From a checkpoint of a small transformer trained on Wikipedia: a variant of Muon for these matrices.
MLP neurons of a small language model. Each row is named by its layer, matrix (gate and up: input weights) and neuron, and shows model dimensions 0-191. Each number is 128 + 24 x the weight over its row's rms, rounded and kept within 0 to 255. Numbers have three digits each. A neuron's up and down rows have the sign that makes its largest values positive.
After each neuron's rows, "fires in" lists the words (lower case) most often at its 100 highest values on Wikipedia text that the model never trained on. A number after a token or word is its count.

L10.gate28:140148151124152179047090151109119146096136112129096103118091149094101105138133146115146140139088098125127091099112149136122119130119139133119145123114133126132158157118154123128107123144149093144135132141092137092155143143158122098110100110107137141111113140131105173143146114125142125154093139098157088082146165135139150143080122134136084092160156110135140106140123137129120171145131098170121115176152129174125088129131101159098139109136173139143089144103124177092132138105105126105127152105106137110130127138139104123083161149071132150076102116090149085082120149111148130114
L10.up28:177122133135099138109070110115105130103138136126126124144148118144202114146130129123116142094108112139113095131141066114116123125134134131091143093130123109132119145138074144103140122114139132093136146145174144141135103149134135149144135107131157121166110099149134112140112140143167143120117112110151102146157133136104122145113148190151147122149132097117136110107087152110179163148112123186129078115149147135130105131153125135107074199104166089080140126129123153149128142155082153121155106132169125095144130123161135134100137123114155151138135131133139107061117123110090080169
fires in: "2008" 20, "1999" 20, "1998" 6, "2009" 5

L17.gate383:107118100136136107117118107113147112109138153098135085125125136115114097157147133143115125117053133134077089133127138097162145165148079100139136136143135127134085149135165101140118137161162114124102064131107135130164123158156089118100117113105133154119107139132126130109155130180154171136118135083124118105153129120142153106102132157120151118100155127152174123188124138131115149145167080095120129170145166092140118159124123102119140127141128157122115044140106135129120128088126143090173144122114115126147073167126121092131132134093101133122158155132141151159123125104153112129
L17.up383:147136126161137125147111147106128145114129107127116146093115098139133080107124121119111107139136113154147148136146184108142146139135110111114138123110173156095140138123128089140117153104178138034104153156135099143138123121100136192128138159114105161124114065137166091112102106102160154107079132113143160129106142136078123136156150132161140143100123146138165175085109145162129128117155119110131147121128112139110144151131116081149134128166132154132121095131117158135132144126146122142080126141166128124187128110151117094118111117129155105140110162114065104148082129124117140090
fires in: "1998" 13, "1999" 13, "1985" 9, "1996" 8, "1995" 7, "1994" 7

L17.gate58:115144145124126075130134089146118126117154078138109112144086139107138157123093078110127088160122138124139151146121116171151098101131141138132135125093117155137151068124147114127163140122185119097172128109081142093160129114184123141135143117094130161138127110144090139155077128160152099150170150118135123151130115118148100106163109122107095130122145099104147150140133153112140128131104105152107126154140187152146129137144168091138125119102161105152124136152082158053112110137141127146086142134168105096159112108111120129128149150128138131125142090106119118126121172152119109168
L17.up58:114121118126125125112115100087112119117107155141110106144106097132130150136139142166118135161132120137117110176100128130141119111134138142138152110143136174153058088144093160098111106149147132107137120117149124182125120126142136147135104165158126136096126111122125136132098097112141140164123136114165164130177148113113180082114118116099111120133147138139162163183156070146113125131100138146136119134125113137112123136138131136121104129109135104158134099180083109092150170123131150211164151158142143065132178124117134102178090146101126135102143176116118130099126134129109146156
fires in: "first" 16, "second" 13, "third" 7, "each" 6, "2nd" 5, "final" 5

L14.gate194:099127114199109130095161117134136131103105107135103119150128141111213151189099143119099096110099117165167134149131097155137120093133126130134141103116162150111139148124111165126154134139108131099078100104110128136106150140167103159121153119125124130125102111131105160109121163118124168135136109124126159166118184113169158135086109144147080139157133095113142114200120121123090133129159148150140181103124118141113112134130119163116152104131103113133125102091146144130107102090140154127142152090130132131123103164174153159099134123126106158154133100132149121115131140130135106165
L14.up194:122153146158126144130139099156126134105134131108130124084110112115125129132102117140178102138116113110129112116156153148122127126101106071124135119135103108119114113176112131110107131112106117168140162128098130129134107155141164143081073096076119172117102127138142148101103093137123161120117133142144125127098149149096140129132185126141155121181147127070157111161119132131134166140108103098152141121123083136127081128114121113093142164095155076138151107102156135091140116117154116172108128132135159134178109110150140171122090142087153105113124116122140199083153155154145136147
fires in: "0" 16, "00" 14, "4" 7, "1" 6, "85" 5, "000" 4

L18.gate125:080116154114129139093160116176091140148134137108116116133109132133108114119071145146113155117083141145124123159125101112161119148139120179144157066117123111116117135186178153142127147143158126129127111136120109136136098156114074156126124179142117104109095177135127103129113125152103149161154142104112119123099131121105137092121089135122159103116125116193153116117080140142108143140099069113141142131145141130093129154152100107092093130112156111118142137177084168116115129116130101083159146119150130156154141114131103090143161124127132121104107149125082098141113105123131106163
L18.up125:127139131149140144112144134123146104073086119214167147172145128164108104116168144094093124094109066148127137147130118083097148119134102114141146088136102122140113105112145097128089104160150134100141114144130141131137104133102108148131110114133148156155100094138136111178088203139169121118144120162092095111151134111140134166121107134099125131124127135146101131117075099116133123111116115127117124186120141157137162124142158099127112109146148089131103149147123112135138129128134118148129166105113127098154135140164125143178137113107163099147146067131150164132139121152133154133
fires in: "and" 82, "or" 7, "but" 4

L18.gate251:110104086133124134138112105121169136133143177100111146174090134121090101116121121124123136088144112155151171129140117082113082123147155093105109122193102110118122113154154132119117162137138119141133113120126097128093108110106153148140139139168152116164096129133128075116139152121110128113090148121073119128159150092171123131111110147150122135190125149152122096116109135133116130149099137138131170111156070119149154128139110117127153132161130109163133141127141102134118101088115153127170160081150142089135113117167129167137174148110131092096150133130111087117186090146104137134
L18.up251:077176125145165170107121156128150118103091123112178161093142115124122133098143098129132122169107119097120150125093134134145113150137139134100087161159101148068138087112123148164100142123114124129109134096125147144120129117138178120128123092084160153084129127111148142115080110102137155090117126111094131115087119102144097100139147140096151138142131099137120103170121137139130141129170108108122152123164133107129143171097114141125103109094095100141118127156117134142161093119125135198115127120127128111150142160136129116108128129115086100107176149096176140160132109096130069131
fires in: "0" 45, "10" 8, "2" 4

L12.gate195:116118130127127122120136129135131076152144096073128130114132105135160085095121122144175150067110131108082146163126135122078128111114131121119155136152156131065113131100122159101094163104137111130120141157146128090148166159167091116101123155122101152110132108181121118151100110112115096121107118132128184125104146082115125163107165115126174132122109156124123155167146123133139135126135101114143152098140108177165114177139110133106150134145099144169127128082094158082143121121150132123150133124107172120148145120159127150115138169130142106099115137169170135092114108130142136101
L12.up195:171135118146115145068124130084147151129145190086091121157134127108122135146090178158141151112141162117074123120133125127085124144127137162100115132135117165091094143144111155153130098103189114121125118105175108133142092143137131148103124122151157138131086129063113123155146102142112153149144118093125108124116153162088133173141134165121146110156119157098134152124130087140182095152132068113104127138133133139129130101169148133141121141144074097146143096130104121112128114096117120142152167123176139146132122106151120094118120118136151168114129133114104117156116128156148145121
fires in: "his" 30, "its" 30, "her" 14, "their" 10, "riders" 4

L14.gate2:126128141134139151139104096110149151125092134117107118100105092122127128112104091134121143127107111095156103067119104147195096092101139131164147078159170103113118153147132158175109179110145122153121172110134118145141129114156145116101108160118120141147085136136082128124107128162100099133164142106130161117128144117117141119147165132129140113135138159119176112091135108121084114142148111139137136130137112146065178161142138108134148143132079107166117138108111102133150091151135153146123150139140112095118131115160079128147129083092112150083177090141136126111106116136107130165
L14.up2:134118109127146092080110152127138133115115115108125125134126126138118118088136117133151172125175160170106147146172112147099138151142107155121091081134119132151151109152137104121062138126149120132123133126172159133109141135140165146115139125120119103161141098075130131149152097121127114128101127112130102145127144090141176147114170142134105124084089172121088114134124123175141096116118123125109063106132151144130090079113088095128117137176129144128088097156197122131128135167161132115130123149155120135077132082133107148136091098113124151141149108163138130146161150158129159113
fires in: "which" 66, "but" 11, "they" 10, "and" 7, "who" 5

L5.gate113:093167171125130114148135112168132141097197101160139129140120107160109100143130119100153127134139105148118157140152136162086144105175111107134121142117122103152100146143117108169127143121126137128133100134124113122114131123126144155129151152069101180089101141154120119097148158145122160148154093160144121135132174119116099155109108146121130097094056102113118138114122098151077163125145127153156111135132097139116148125159130139090140152073100132095101136105165134151103148135125143150150125129090079123146182130162125121161120144158149110154082093152134174130116108140125129118
L5.up113:112103079115106143118113166127122139139126079129156144125157164148108108058100161162112126152117113122161086107181139132114160127141190146093102118113127115127136094096134145128121158101151132133109145126118117110120134119096145147154157151130143149139149132136111084130104105105121127101166099157130189117172153115163136150126116166143150151123152134059134138169126123147105106140097152116087164157089118110126106132146115103088119143143149115117187125121096129137115136126151109160134146113104120149115085150122104094121125124103125122120104178090073140143126131138098114099
fires in: "mi" 22, "while" 14, "battle" 6, "time" 5, "cause" 4, "siege" 4

L15.gate252:094139097150136156115130120129116133114126128126110094156124107150104099114099145133135127119091164113140140109078153129130129149128134158138105153088134128128093139134106110151093107132181131119080155172116151127153131171170140081108081121110091172123136134144113098141104098125136115121155126144118177100149099124117095158083158149186123152124108122102130139115133088154168130131113107138156136160113117081136120138117174096150080102112142102122088128147170124080196126101093156124106148143125107139121121131140142118148142145141132124105146135102147096176125195120120131125
L15.up252:144167127169140134148134132123170170144153181116117167125141142120123119156142116123106146119129113114109106088177145116142100127086151138095139121135134112139144158125135076148117091110147176117139112162129157147146182158127100113094132123096172156125146118099122109155144149172124181087096132077122140095134128132129142091098134149125127130107133117116129108126146125090155144147102129101117143134150073114103076152151104139125100109134108135143107143138080115123134173091128136144086145121139125120106123161108082105129135149135114154139103122101114114106202172135158151162
fires in: "s" 33, "his" 26, "her" 20, "had" 10, "two" 5

L3.gate27:184142119133117141121145088139108146102163105136120173122137122119105085135137136148108119116117135120116077099124164125141109136158155127120125117128089170153100143099140118115120102135157112110121102160149133121164095137116114150125165172146136131119146085137120165129140110121132172114125135181134154115134123083123115152066104157134139130128158133130115162145110155097091146140155101118086141084148144105172100133130168148072119147062116147092105202126123123153123122067113175174145127152101096148135141148135113122141140158114122110119115114125097156112099117133148133121
L3.up27:135134088166116095133116155159068166120134085131134167124135117103105101120129158146135128118088159130070075137145142144122109120140136159149096110138155143121078133123136130050126169158144117113141116158147157125156059100112114124168132116128097138143134129155114126144131110126110130127130140123158164105146122108099101125118145134081114156142097121068109134170137135137138137143172105129064150094116128120139136116151117174115094098115157149112119151130171100128147104088125126157108143150125103151148129158101124158161143138085126099115169107100112136120145146124137113119
fires in: "total" 16, "mi" 14, "votes" 12, "2nd" 9, "time" 8, "secretary" 8

L7.gate61:139108138110118154155098129177149104134123148137114133108121144109120136116167139111088122124106149136103162144116099119143157162148138158096153137137137155125104138176084147107128204124167130100112120147083126117153143114100100130090133166118128130133155168153166145137103089104119090127087157093099113138128140121160147093175137136144096130119170137146142173150137127124084115173124118116164123104131100144141130127143147160111097131132131166160106088163131096155139142176089143127142188091133149140114121142155110090158154129116117134111077134125130128120109133121105074148
L7.up61:138120123126137131131153116149196117089150115133159123111096192136134126091153136143126096115124106117113143150142126130160137196113131132116163143157108104124134076103083091082114183136148098125155126150105161100148116138135097117142121073105107131108151141184162144164157122122127127118110128133117127113121154103165111119161107136120163109110145142062121142098183122130088128119136105092127120107115103143154094121132114110110132138118151144163111082120142107154141117120122126150135143087144154170137108139152135094136130101147121120113095147088099091121098155153157132171
fires in: "and" 95

L7.gate69:121127115095119085133098165112120155115135154114138144147136121124115118134146101072086135121124094133103119100084159144124089164094149136135123119133112143174135172104118138106158140150103152105113161116127147146158108166145194083121141138134110123103132137149119158146159129126134126143144120134124168104136133133123169087106141143131110110137167142113122142141130095168123092127133175126119166116139114091136087163148148156093130199181129115134085121176154145111082163149113129106156139146091086121133118105125137148146164100090134100150093151135116185144113133132127108132
L7.up69:095122101101095124156137162141124101133096135132122137149138101136152120157171069149088160137127108098156140130166110115132105170119158159178129142139099157190136108088114099107162133106129165152156144127163123120146076125146141099113143129116151131126152168132169144146179127077143132094123109145125152102115158123126123143147131129105125110131091141113106131128138098132128146138136126137130112110166107092151118172120107128115142145168130116112126134103156111126079152084116116131101153115065136102132137126125148181157153139160138124140118141151143213129146126104147131175
fires in: "0" 86

L11.gate162:064100072125168138104146148116119131121123071138115142144155102100122141108110153121131095121098124111145128169150128149104122126095104127107130092133112100095156114117095114149160155109156110118156170146103175112124142130121106170147135157127125129140134094108106120132143146114096112170194161093143167148098111173130181181142144123133090115109106145194153136107107127154127122168077136150143123140113131175136148152146109122093130129139116118126126117141124106130104138137099145158113118124153126066118138160111102145105143113123091110094123112131185150153124134123147141132
L11.up162:120139144102123118131088120121196101119120094119163142110110125109128125162111145105129134111135174149077109109151151121091120076099109142154159120125101155099144075128101103104105141108124091090102134089140156105140118122141081116145135116107140085094154146124142149149132140135110086131113107130138138128159161143183167123085134093103118131151117141124130124096148122105153128112124119162094124138124099124130102134129041115070112074110118178142085123107120097099140142098100135133108102097130106143103133086101149130132142120103171128126133125117144128111151114113137093133
fires in: "but" 51, "and" 17, "later" 5, "spent" 5

L6.gate219:090143139117127185136121100088114147119163124146072138136155185149094133143127167107154118153106119133123161128164128112118148182127072157144134135110136110105159136113165153110141162143134143151148138151124134101146069143148150147128104115119157089091108159134125096142155112119150144115088175122129104105104092135104121127156117165156152111145124139112147161124088136133142133134087143171117103156120102122113167132134109135083084133138110096131107155138102118177155140145116172105100151123127096136130134057092142116124115112132135092151138142150142115114086165124132138143
L6.up219:098146139155145139135076141156119129131109100099117093161133153128111113133110189078139122126120122114109151138131119142136120186143126135181142139112130143102126096066150151165136131127138081162111147131141115124102119107097145146121132092167161084157125129136139115145122132106127145148145117089165168116106108147155144091135093093102082099110112099127104101129103137084131179087095098158092102157126138128079120124146117148136116080136077146129094160149115108151149125124126128135165109170129136109166147093111146127108111158110102095078148131109100120127130145127110129123
fires in: "in" 33, "empire" 9, "information" 8, "initiative" 4